MLP neurons of a small language model. Each row is named by its layer, matrix (gate and up: input weights) and neuron, and shows model dimensions 192-319. Each number is 500 + 40 x the weight over its row's rms, rounded and kept within 0 to 999. Numbers have three digits each. A neuron's up and down rows have the sign that makes its largest values positive.
A block is one neuron, or neurons of one layer that tend to fire together. After each block is what it responds to, as a language model described it from the Wikipedia text at the highest values.

L6.gate525:598515511531538499415538510501474474525500495562496538411468551506556506482497462438511520475486493509476468559479446439511507519486481501461491545488547562485546505470530450519515470488484514459562546520469509478470438488450447449527525516465572473433531526480495431484529523520500485435520535542535433569567438521495501453467474596586500454448469567505475353569441461518515506570555
L6.up525:520429485465528470459564462491542555451544565466531531556506516578516529473596466533552531492497502512428507549526492510502489546484500524478491519504526499519546440517474470487535504457481374571471483506481590519536511510470464535518578542529519462451502494511462427499534495520476446547504527491539528478554396537547453512484498494492478517483490475508454511491476506486468588526568
L6.gate788:547545503479498444463397559512517429466480477499458503475543588429487496454472506467476444478496479470527445453505479457511480418569521480483477500505493556533473489521464428514479516541541561487547521465438453521512449530510529442520434514508452483487533511457563500472601513534469488479509447524522501527488514437487465529479521531545502481522493526507520473442465501540513481512512
L6.up788:525516479508497538482432500504523422475516466454475445446482529538450459504459485545556464561469501517490558562516474464570506481512438542572469442457524494477518461519482504486585485461567520450584514455483470581503490512465423565577496514520504504447436548478473480465564497476469510444447427469524613472513507492496506452490479452459463478491497513404509536492445447463509423506551
L6.gate966:474491477496508572565497526495512520531478455493528508465594521516480550557519502486486559388537540520507452495472524533480542556516488538528443489498518469499543528461457475529483527484505498499506476411473489480507509487570476431473469534480482527546557513548562510531562476492510529527470486448459499445532488464532513485488487549525493473479395410493559454546478471538505433510599
L6.up966:432445498489521530492511414462537541457525462506488553506461564495565498475482519428470464462560558482500522527485457472555501440569499489508511525496606509483454520469542471482546442463477498522411514466523460495537515537565527583506486503575543530509555458501525500552506553513486459428474504525514553467470539457531537541520535526479477442492497493505551473465470520559465547473487
L6.gate1000:514503503499461522497492501573524458562527488560531504443520506524543532548526459545492482504487487527434535541471496421440452501500472420541467474502515510426547561402515468518494472537484507506534514457433522483440401508570431401472460511503523470537518443497529521448481513466478420520464503493513526505482507550550479477503507475523575481526460443470436472474553527560472478444587
L6.up1000:564496540516510520419490424518495477508486535562463547440547487523518483485499484519439464525456488523476537524482510497502518482516526486513493515517450594475476475600515495545488548446499481471525537475453515500437485470462410504469495477526514479478612455513563387547480477508459466480473482488487474485464547490540480466544496551502534482438536424454524480503487544455482521497519
L6.gate1015:479479504545501513498564520496558573495527474518549468531481449559490569443601465523509465457436536454460438498458464481582492543487532465509516499504600493533493532486473490518514523461500525541475569551508487452445468443519512513471493513456533467523498467492526522450520490513494477490510463488601545464468557554452571451476483562509485477500497499493552482467505506533480551494603
L6.up1015:490461480478425424488514459454519492455491601450430423526537539494501513478568526486495513544491514552452489467442465445488530523494445530463575444535502537559519507459526463475577505559484567551552558520462502525498502500511487463437563508475533477540523463434612510511543459486501489528461523509573480512534471474459495494449508487517532485461503541503454553448501518483506489451507
L6.gate1361:460451437521478505531452442460471531439524447572532461521494537502491485513496491448573530488530551536484481515410471528467501440522480470524507512512449493492497492436492477467563492484453423484562528466573494471533522553495495448455497471490431432479527572482520502460498488477504492569532473523438484475504537512500474517493504473584498498505421446534465490433458450484508563500496
L6.up1361:465558479520498502566535489570513522446451446531460505503523589456468505474440456537495533555493437477479517478508509507502519529567554508565459556472506469526486465539520447492540518499523452481513525487476456517451475493517535533558529539542429487520482537503494497497502508454471456591479447429531542510495555592470452473631556533537449529455491496534480381451554463407497507527478
L6.gate1454:540526514544485426497460505485495427586540456500397570567519489549516430508441571495422487560408473511510484466497504464480512517516502576530437500434482526490532481485492458508495482439501480556476566516432531497490556531541477427508524529424566468497562489454461538468586466488515516508514452505494472477432467475517447448516548488552479532426462545487473449495492552482552486506546
L6.up1454:412497485527505479504566490532514589492485527444499519479505538516464576554458447455486491493442468473444507481524536530544539551483509581532524422528530529554498555428561470496478485491568488438481522458422515531472564437521525451474514497505528494526517508468554468439580552496482473481542496473434528571555542478489469469500448543544529501478542458437535459473437396496534470503509
L6.gate1492:524488473559466493568588483446534501546489556494463474419556432525457493423446526465500465489505545482503463520475479557481459555477538586514433524541545512544519499388429500505457472477474541482482503480451510431444565440529501548440489502462540487476524530387539522452556428566480447524428479521477509508459517449530517536520497514498443535650491474534515507443481528469508479520525
L6.up1492:452460497514535464522497480495438457559440522463426488558455488481432501452538455485536508477480541529499433500434435528438467456566531523486486475470482522509459558454502462453511492454525521493523514511462528499494481501527517469501512513491444513455477503494467511553520436586490441457473512489404565526487589469457471577559503478502455462559490470466501483532459491507609428476608
Responds to: Proper-name continuations

L6.gate294:510461470518460594478496504544540506509444559496519463554458495457476568561505499474528455547494526517522454509478498473552546494508507567490482471510509527454480462530518542497526449463453473457522551469514510513414481520546492476510412527512470513493374513363448542520508493546483581466535555538473523425499570454519429508547469503570543512496563602500495485587433535469533503505538
L6.up294:497444500480504517473589507478452494494442516478543461481575462473478524522488510420533518550515464482493480486461493512532540518483503571516524492526489498483537457543497586614413491512437393460467494433445523495520494531481510456478479483437402537529470570450426537515473503510541582486530545531546563488591506451493488494550510503541495547442477511511503469478507571450490440451454
L6.gate432:555490552528503553506576483472511497526539496496515444470498470525440561474486447458547489540513478551514505535519503503557607536508470575425523545543530489479488499545450590557431470474562426554467420530504475603540580453505470431497440495519427572535449466539441580450502498484422500464510485435509548459487458480440497560526528494491514481487475441456474520463515486467498479535614
L6.up432:493462455520495422459503562487543489577522514514512512491506489558488494518527535472472502481484500438476483456531447503480429511522500464452541560524553493453501458515411579449438473490492494501530412558486487486535518519452495570484471511515479499461442512520525527549561521509413472536476567478567535515468408452490537416468498521467469492523444560443443452492445476566550507461459
L6.gate455:480515521501494544516546512555479509560480458499543517508561513502482488482525478371612535486474487542514482478466524519543517459471533520511500471476515446491546465495480498487521485528531476468567468433499419563442507495458501602489510571521508544472470565541543513463475528494560497484478544548509475559527572503496511466492464556439496514529527434454461522507497474505568483428443
L6.up455:511453457529517507519501510473483491485440561465515499515528489548509548454421544495539563509472557494506440464533443488492501522494523527510463511502559450390557441464502519561466530522540484453457518492476515519517523505506490527491446501440493492544519549476494533547401546477562551423439521553484483482547590484481530410481545528515484481421458407468506536439506509509512499529511
L6.gate511:449418482518419539563499508505503473474511526480443482493470440569500514508493464436561463448507528535419582499531554417518490491508461581439578455528488523435439455555442532550502424577426495494499526480406525500463524537488507534535476534463494578521483511442425467497504468506483545512557513515533486492519509539497464497549502562470497538501530515496481496520524479487556486417538
L6.up511:479516472425551539487493495564463502559464527499476577494482422471530468514508488438476513517465449542414444508527516503467493505471609505503561517500550451454528426541527488483519471443585527542548509441465444500512507538442469501458469523477441543553518527485500517486515456465510537486492553483435506424554486484520565483507465535522544500478546490494490441512496520418548510435558
L6.gate777:517476457522443521526536526496516474499472534505473475507525530470512524482511535444531522544551469507444475453502482424547564558553502605509595550571570485498507472558518488571500502525497385432490539475444591526478492515524512536484474541413431548508556497488501607563491516472573515466497567526519481456598496527486550451511466519494523525411499542412489478503469516486578463490550
L6.up777:489434451445470448489593470469499468559542544534477477457506516479523468551517523513539467503499477508449472478565464496578511483556475553519512514570542461494543484502551549578516483511479455507458490512494478498489541502518513479506531482524438517497432429520458524563436411471523487445529544464498498506565521478493571466501592544541483487447447616463445502494477484515485548535516
L6.gate876:532435416477496546505458520481540450477453424416507537482622432474527484453484519474581567574489493504477558440524454501455566568554516521467603478485484516479548486546472474490434488463519512493445453477459474524464471516568484507548490474480490431498458586505488502527466476532513448542564521527569490484531592539553445474510479460524582531446454537504520524478487567502518441416504
L6.up876:508457450577536663506547514491559456522504510516527480497504491491549528541515485385528451605513542494500461522454483495449546546537496456560538571535495459501471494527495423461499493531475540483449577416457516526452577528509595531562473529483495524442499535487465514581511416500507521515440561478521477480520494515521465477453547508510492508534534479439453481567445547502466538449520
L6.gate918:439453452456439534529530504524456450450485462512520545502466529506521534446510525450535478478522447589487506443518498561522514546518516483475429469545485559504496512515463544494546400465515467494406463487553447481489575475522467441473508499514462568477475541528502490511512495480490538473474482495420529482531468516516416483568461496529547502460528501515546426565563457563508529458543
L6.up918:486512524427456370465524416472440543539452507586547454566530479465488458460443552451566515518549484467467464468512484471520486531547453462507501438525496472504534527582438521530507469457480597467443447470535516506460508492460568498537504504456553559510508480474448588572535512457514411501521568489502433528505510508421539523437494480552544532454469502396508471490521527512409527449520
L6.gate1256:421484464530490539491479492493450509517404523472486500584548582490462556464544489511516587528536558533488500459517501501514461484425579500499513446509476493521550474516474516539449454470489504444522503450560432520444518517477433584482468521473481532521539516499531410497570486485537526486475506431551457464554528449544465408516419500509565526535448483530472487454515448481525553473549
L6.up1256:546463463534372530482502458581489391456402546464497540490534440466592479453481533543521536488476472542474460502508514469526527489549536527530509536515534503533478510584430534497461455552487441449455496484492504544511536484569518479484435456470416577557532511452460515525428399507481540524547490524458489469546530499506493463511517478510419566518476567479529477473493557475478425458424
Responds to: Before next sequence number

L2.gate50:495452471387493506540448466462487524516563541463487412520501462582547474473473511479500511536428451406557562549471516401423484512470517501474509556429514452520550590524577500477485482512585535475492466528545509527547497564514475558470515532462518492481502518464506491497586553561532511508528524535521525493545551487529486500472550503558454525477530501537551529470529471515516446529437
L2.up50:529558536446507486461494523505407602473513560514566457504521548541527460492467577499497481484452495511488517528578481418475481522539531498532485489531431508535517545520515539531481496509544478565524503507504604422531422532503451539517526513490504486449528543448443527542577515509482508418519549489511502434529506479460564528493512536544483556478556522464540569461514467434480509512480
L2.gate106:435510514545472439486489486521488488466528507470539453482504501489447462486531458520551430460494537504472564500478462524477503427456493543493446535463560452510526519540558531561494508508573449527443507513559462420501570521504492527473559585497483478549406500444460520481503558524491517547497507563533500464496497498458514524510540452508503528494493550458475523439392453448576491511484
L2.up106:514478450451466476458521547515458496551515551462459454548467472530504452516529549515553539526540436483531518483542561431517524512520533491492508475520533475493504523497554484495559498479502485480485477512459611421530507502435480498464514445570581455406484463467463536512512450455540518547462477491474524505463489444560453489566591450460499467491409479480465516524544548483387465493426
L2.gate199:506565511511445545457493519471520496503552553492517481527457470576548457491539491468511423502478490475587553487567479588506529492478528494508471473511491452495485520483473528436502518458465484467460545464515518500581501498481499515527477527448471436502538510482457562518530519478524528508549566541488473447434482547494504493587540536476469484559525524466526493538468505518523403468554
L2.up199:503500522437494528538547476477448427483449449507500448476488493449548439467448490479499512508484483418545530504519587455497436556418446546518466555533495389497434458537498485468472517513490505482555534426457502381501537483500495497449521454466440470498515439474445559479528506458501508427460561489530563481527444568480490546505521533536440567526555563585537535519516568498523493525474
L2.gate340:472472436483556558453445521466498531472518493474440529536447450487529521469588549581541509485516509536433500523484517525500565513482512505494452544491536570533500536510474450532476406479589526470489463525514542507570515499497525521454532571506485521446569491552551430546509472521471547431489458499496544463481510424482537551509450459529476547497546460485496534574500496464525459579604
L2.up340:558567442498487487489496498529483453498591488490513495571553449493547517519458479455513523479476487492484497493488511494429555531434442547530414579574483512494579493461496473516510468469498489442534406469508576451552504450489483549489497526487562496495475438510527546467485473506530499500476491425513589479537522444521536523465522520574535527504469523468520509498460452483483423557528
L2.gate594:503449485480486559520559456473496471480587469507490474509566521501496505533539607481421494487494410467526542502483470447456467520528486520560448462479503428553430533523554482461486488470543526431545461474580585474545523639533467491481568553476502513473529422441500503503500476464484490486558462493526526552492426444450551507506494518476484550530516499539498467501545518512531460478505
L2.up594:436496507505507528521531521480445535521546406464480511499539543514544509541490530523460471501559459445546504490481521446463463541508491479504494484463525402539462533552561450426472442447480564470547459439536543462548525580476476527489551449514545447507553440457449490464483491502501563462554510555533561510493408497516452515468533452486491531505529503505514447468503566596522437497507
L2.gate852:487460529415530503508530557530532504503515487326432519485475571521473478518469474477576508461507515503540465500453537495466481563454505555502493468531549518570473535451491516528460461457549495489466494514507500500590573494469470442484567517495500487535440493440500571503530496599564528538556479502557471531476511457448498485502534491499512480512558513533479504490460515548456508504499
L2.up852:530467514404551452502538532534440528445475532467523459477504606417513415536521480487521511506485462502538507472491481418365521488451515531523406507489545441495467472540521455466459465471586532450487495474564521523426514516546493494504540499496484517587494498504468505519462441573535503479488431433530516509537497412472551517524539493488515556506479566526465489528542550515545516505523
L2.gate1322:454461446508463508454518496505495448502508486496463550576535446523487483519488546518477508548542465497500479503526474540477550467494547512524490528501506497382488548473570458520467508526529440478509509520505458466541481523523492454479460593528551466479557554511564433530433456521574492457428503491388528480473590482446477576539483514569450448470519448524556489479522533542456488529532
L2.up1322:434472486426497485396526520518529503517499434479448545520451479541461510507528530522507496502516471537497545517449432549464515489529515436443522541541545489468495594507492507513445482512512448482492482509545479514510479533515454431500447565491517483489570532463512492513446484523547505492480486590485520552434528475466539475452589587551518464562546467496485469550494535490460469543516
L2.gate1486:544538495426545449532503442423529505543543526521477463504498469558535433504423558488437472511532417509546495479488526432414518523510494537455450488471533507524569570543506562504407453474497513502457527449531535465533492587515541498512532489516509439510588585430477517518514481550480523517449523537519548430508521469490590462550522558509540543573468524543532538472456513501536450530442
L2.up1486:441455490457478451461515486471517466536503472526436483471496569505477517514519547533483569455477565478448489476490444447443526515517515439495504475503462529508506524472523499515442475503530483477505577540486416442428449598535493501477458582458501430468457555533519515452527471475503576403458421447509479447588493454494511520504563541515527535487542458473480551434501477439533441505463
Responds to: Table header separators

L4.gate1351:497495443538475506517530541460577510520464512472511512574521513447516555513509471560420498513523537528474415456491436462530519537462518511531532526520451476570518540509511419543484479486421523531543487384481533478425536492530516519543502484528526524480514522442527519502483475574572513484455443515532531514479489384508481477429507507549534483525421431527522488516508500538500503486493
L4.up1351:503440483504488517444573551402524501435505456481546458479524477496466502502557482424498482569538548362459550531523532548509558475538513577527463511567491520497547523531456575543508518486544555504504522465503530515524465453489528483509533455466486512526555570509486447519537454561526473480483520478531495517538490450474556550504495499560488482461502496452537522454517511559528543510532
Responds to: Number-range separators in tables

L4.gate549:514552545536560514483548571587500542467493528585461506472458532551546510501554495425496559515541469493488515479481442514476472517465471517493552519488491465491480381510548507504486473428503537482447508540521498480502449506553473572570533450491529481426613554500493447478504482545520446481539494484507526542589532436456548413509477541518530495453479515544474430470484540507532518576548
L4.up549:516539498511492463450440461565511530474530528413486520432505444478465493523498504557444533507517530518423485600427536453518503526526519519538475564500519576547484487500517541454517619466529480526537432504491498507578468518545533469561494515545443497493489463492562458446468521454471478482506492567524523577498412523500575454530511509498485488466558474485503478539465510514518505501521
Responds to: Football club name suffixes

L4.gate533:582578487439510469506528482496487540584482502482509536480455460530463470457482507526569501467445617513532448474531458449444483502460542542469554423451526430504527501449453484541596480440471464477497442404516525597518490531543505433448534508487506519448522545472535523529528445552494430502538483465513527409514534410545438511501535518516559499476480544476452467488476469472493460535486
L4.up533:451547441456491442440532513436478554515574487526561489413512456442476548478525544493548530470475506565506524552507435469447478474456525466505515465489562489523491498599499476557531444513560477480454511499584570447532507509507521542416525543535517490478530536471532527515551412477558483526455532446521466507509488519538497445493497572504542484519535491465485494489531543498549488541492
Responds to: Space before date numbers

L6.gate49:513489506526451521516518448493560502554497564518473497527559504481484532504446479424536511465506478468489480488515554437505509553508539513522471472452516504537623484510463558441447478499459548461500486493535522420551478420605411531457497474452536439486512594593476489443493516495541498534481446438492505534559507529483514556504535507465501443499565491471548542503468562557506458508503
L6.up49:525477517504445436485560514531558491548478454496598479550522486507474453460454438519459511502449438515468472491493476497505496614514488465472488490570458551486444500492474468456427513428481502473501481534459458565499402523471421510474456441457485533558515484475444604461505479567459530443474474446517471467465506495483502456524520490531498519493363511562442530513494501451429514489492
L6.gate53:492530521468549503519503512442518497543470468486526490494432543546507494478444467574504517474465491482566485500503560548491479447518461504513556520500501434421470472502508471506517509521472467541514522509515486544496523445504564513481457493460521459517502454458439498489557531584548484509499516458462524519469479512488489436452484508496426561586502482467541507539466496542498520533550
L6.up53:513520543527483534542456517550514476525521527522531547540443431574479477496467554443517516479523484555408511483439554478557516470481488490475524551473459544448452441567577408565542478511514453546477514467485522501535536502461486553473522558512523523517501514520428556437522485547550477489460560480491466462488436499486509468527443487544460530462460504442538476489513474510484561518447
L6.gate91:501458528547543504420548476467464428473516517432544577539475491471540556560458513383529493499510562567468476548481494480455542535524485526451472509486420552480479498559498541548490511491481525487513558499493506497525523523519470465506429500510468539476543486473539471484482539444492489567417534483501446514449564502567432525425521507611523470411477412537569502477488553486570540508477
L6.up91:544458533530521458478481525506507527458506550440555457440509443530445556495485453475537506498475519520476546459562549471502470461508458550555536499520447500480518562462438451454418401502553445416507567558475455499527529531483508429523508558473464422470540601507402506434439538540464437474589609464562504546493518492539473473581471481500526464489518491490505447464498493514518461518544
L6.gate94:497414536596534516496583516460570502568467543494543511551517465515535405493542472508602478549580503510541506473489500501427487478448508440481471521436550456457539514561485490485516438548450478437479427514507487496467545574542381476449475523505539495457480467469502531471543532496467536568497477445529469467518492506532529457492448517425531488453472527487526567495556492496551487531526
L6.up94:492445661523484474452522489552530551436402532474526451525461490472512476549514466510564547535490543509494549550472483508535519516489554507453511470477529573527455489423506562568503517532605540469482543546555548468510488434526485559475537442401485443495458464483502482516487502531479473517485583550463493487488457516511477516498432404554539512504514502502514505540496470462535545458545
L6.gate404:476519540494504501466564611486512536543506468467505502499514491542483492476481493517476576445444498477473459448546519552484406464522573366507477483525559496421504523481469472516448450470588470538534495497495545510483483572555484495509498529581483533464523569476498474472516451491480489464464479509496506394481523462490538509553503502541534474433538527473476488572450437431457461521487
L6.up404:577551486507519496515526495497493567550484594595428569507487572586474511451501527495555477462457520477557519516494463510524510537413518518458555482594488482442493524485514480520508475468537549517552477472425500529552454470504493431438476504437528464445551517476470499594448527499528557572501523600513497487460447446493496468480497491543543452476515530488475472482552503518490536581470
L6.gate794:544466464462447513547528559448549513530505545510498483458494460575488500499467505501484483429556449483497496474567556520557534488538505476535522494517500415473457524439525440517508409544472483505559517521521519439506492522507418543553484501528523513464460516475486451531539489517453480532491561533424513531502550505544485437503463526504495525490482461467554475548402455501455484524486
L6.up794:521523497498541507494503472526485443609492435533506594473475458568433505519468521482528536480518487529455456542491547534492423560490543512470485534464473503549430588536507459553448513552496442489610532539503499457544444456508529543416453514453544459467513491493533446515518405502496484483486492473492515469513450465478604449429475414455512494473436491468528493497519548578480508545419
L6.gate1391:531562503441523471530491465483554557482497611558495528523487550522485447460462465504494496550484543483536477432452524463477466444545505502516568408453503520485520524459485452546509450455464573472429492470502443521481544411466516466438422484496534497486478553528558460509530505464444510443582543518501476535519448509508469426470512467480508525528545467496529475438497500554511586534489
L6.up1391:568490472403542513505574521505470505485490576429493522500489492454507544409473506537507518544489531537558499548548459437517514524522564478497465446529492538485513537515425461527527495579473426561437472526534447470506458517521536511464510463439499463503465565525416534504574499548482528498518543481556397500486402398541550521505538489516561505461512491543490493434518505461479602574512
L6.gate1461:565449565540524561543561485517486531599501572489499535495425463495565529501442501526488518582462468525422459520528546519398504499450496454512528465485494599427508498518496559461495507464522476546476492539566566509499459450501441575439580536512512457467443532471534509553476536570531522492460463588512488511447515506529536574420494513450528462554591485467577508526485495565548510514491
L6.up1461:543436472514483595556505511474556399502502496466576561492484565485516475533559476469519429534543482532486461498494533468511408564480431486588553521493533509491510555481502496495485526468495481511494442506486493530520459498579497403441473421562490504486422525463534545421496446469521502436526389442471405451485506504488547497482485506522543430481538504476561469518444470479484542487497
Responds to: Noun-phrase opening modifiers

L2.gate143:429476501562510547546464479502481479453568415524537518498541472527508481529548476511484525500503448494448579480505500442512455490474535444520470526509473484508481521510516470490472493567559575460444534559458507465526511483491493526490492483557585481559465456475590414508475500461467477485524545489497496456496569578577540562572452560457533493472560468489536414445525523560503543485474
L2.up143:504527577481493501477492495414561499461587518527518549534576543537498497489503501440512501448579490508541533516456483444547476450401517510529377531521564510526493531465451499518396530464537560509439562547569526496537413550523490522530463467436522467447547507521530519544500463403456490522511509443470590473502527519544576444478502528495544460578552538508485494469511483465493519549464
L2.gate198:544515450513491484513540479514494558530564520501455481519454529444530517490421451472531513493501522507475515516460531505517412537498515472431486528551502452444470467557544516528496519533527505522486437520431440482497412508524566497519481417478478450496520474476486547490531512521472474514536423509432605520507535599574503468436525599462525486456581520552464517470497583520493512518527
L2.up198:551462466541550512408480601496491539515420421477557422521468497457518535492503543507510508495461446490456513494492524557458588439536566460444498519436523515535411417485406496477512477500461470494481482550523420590524510466503475587546469386506467496518471482465480496487508547493517473572531531461532492513505487447443502437532516494513469410544500455536509579529577462483548491483440
L2.gate384:514499484481492470482471457562546502409514570480503463519492455471504513512557514528496528561511516542536470489527490497482464529523487468534472437499444483489432495478419520470503451469507479484443548533549500510495464559540497458474440432549515511524471583448512522465483535508466519472514553466551493457472558513557468504490531548495609492532502523481598514550513531550500506500485
L2.up384:535494497466512444472535481408548487406481512527461451514501485469491510485477442440576428509515507499515507510595548392497538513411468487500475539468483534541508503467531487507545509517450455448456577530516515492462493429516556525452450447524583513494543406518504504447459488492577485539418459513489498497466522500485587537464553535504460525498443559498523501525536480508467474599505
L2.gate543:435566549602508528451528466522480512505613525425416471495497514473454517558561511426491436500544474488461502521535400495467486516496471496474554526543423531509560477541439533468484525507518494537531452546475540502500529484543516493519500540507513470490511493513488447509468505486515478535491480534562506536466467473542530473431489554455504558542519487453532514489575540526517427512470
L2.up543:444540491525527512460517507590482523471548477514474523501465492475503494528493552438488529565461486530481483553503464485571502504522531481477506442459546513515527455541508578481419470503511463504499449525459473509530472462582540511489425572453540432496487528452500473540508533474582449502437541533526465473567448446480503512485528502436580513544507542509552483522503534505509477562529
L2.gate722:436468581459503518498507504509468432502522552441487497483470504544505449526578556491494443576445604550508504495512438505467429465547442539493537487459523556445456461524470544574547430522528578522517534565507529473504504514492513490498572494562493486505511456454479478536538476545534542559453514529488540539441536460536490551424506451565500530498548388509585542511525545473508491495471
L2.up722:483432552529542521492430481509524432522511521465453445487471457484509475488526477444530483480440551523498499524467577469491550525520485454473459498501505513494496498405558523501519518512507538479483475497510535527544430498412479492470552473499554506504531515470441426564501467562480567542458443471528509548467550558438533572501466488561529478482461498451578529516556507544565426461515
L2.gate791:361554528565517574496507523438498440541538500465492481533537509544580517531575445509501448558490477494528452427491545557513430496479516522451482516450454554547611552508555562541590471543526485443456489535502485443481471506532503423509474438479517446544530484458465529593477482479476488511539538574531484524444529398566423408467480448480596479518460530469489490517490522554469499494523
L2.up791:450480481455487499509543484546571485507478499466490493558455500487562483534523504481434491494511487527516526449513500487555470439539514460492473623481498471485489504484486480484525500437500438539480433498516522522530540509558539483564484490528439575532504514436561494524525566464529494476565505500555464476490515478522492452444527396462507531513496477548490517468565447520520448539479
L2.gate1160:491442433473488561481470533504486560545503477561454540469510579507511568499504513598530568500521507502511415447425539535465501472555530485485473509444477531541472454532453501532485532475519494479494453510450466456521471534522475404453474558473487550486568470408532559484476516427540450453456473466466498485558500473482488547545531457467490533468542532501520452517509529545502551496583
L2.up1160:528521612509472530541552504507516560557481503563464565475519496478532448526507441546471509536479535514544459473528472507420533508532509438471485527476505593536509490519478525561484554487483494554492467486552479510482563520552497506484471575565469508482534559520518500494437435499475512476489510551538497528466462524530582484531523452529462555510509459477481477511498550502429511557508
L2.gate1251:513514501540566593556496477562488398509526469540483423564527536467585454543474473492506502540490443505510477515472477523558504501540504475505509462530407497444497486526436589473433535520492477499486465531484524489548406499522502484520449494571512387512524491511452460498499502470508564487511481537452498518462510530453486431544504503502547426422598518461543463495491538478532507534545
L2.up1251:542546528536560551507564555439472456552526494491433465525484566498604479536499480528474495433536451520494505554509476471500489535524523482504494453549456517509522498537497554533447526464406487496485582535536545542560522555566430552538465462531525488518542518516517441557539433471474458485518427520462489547533532499481487434515475484488489462480487454468495514526459630499529440460518
Responds to: Comma after city names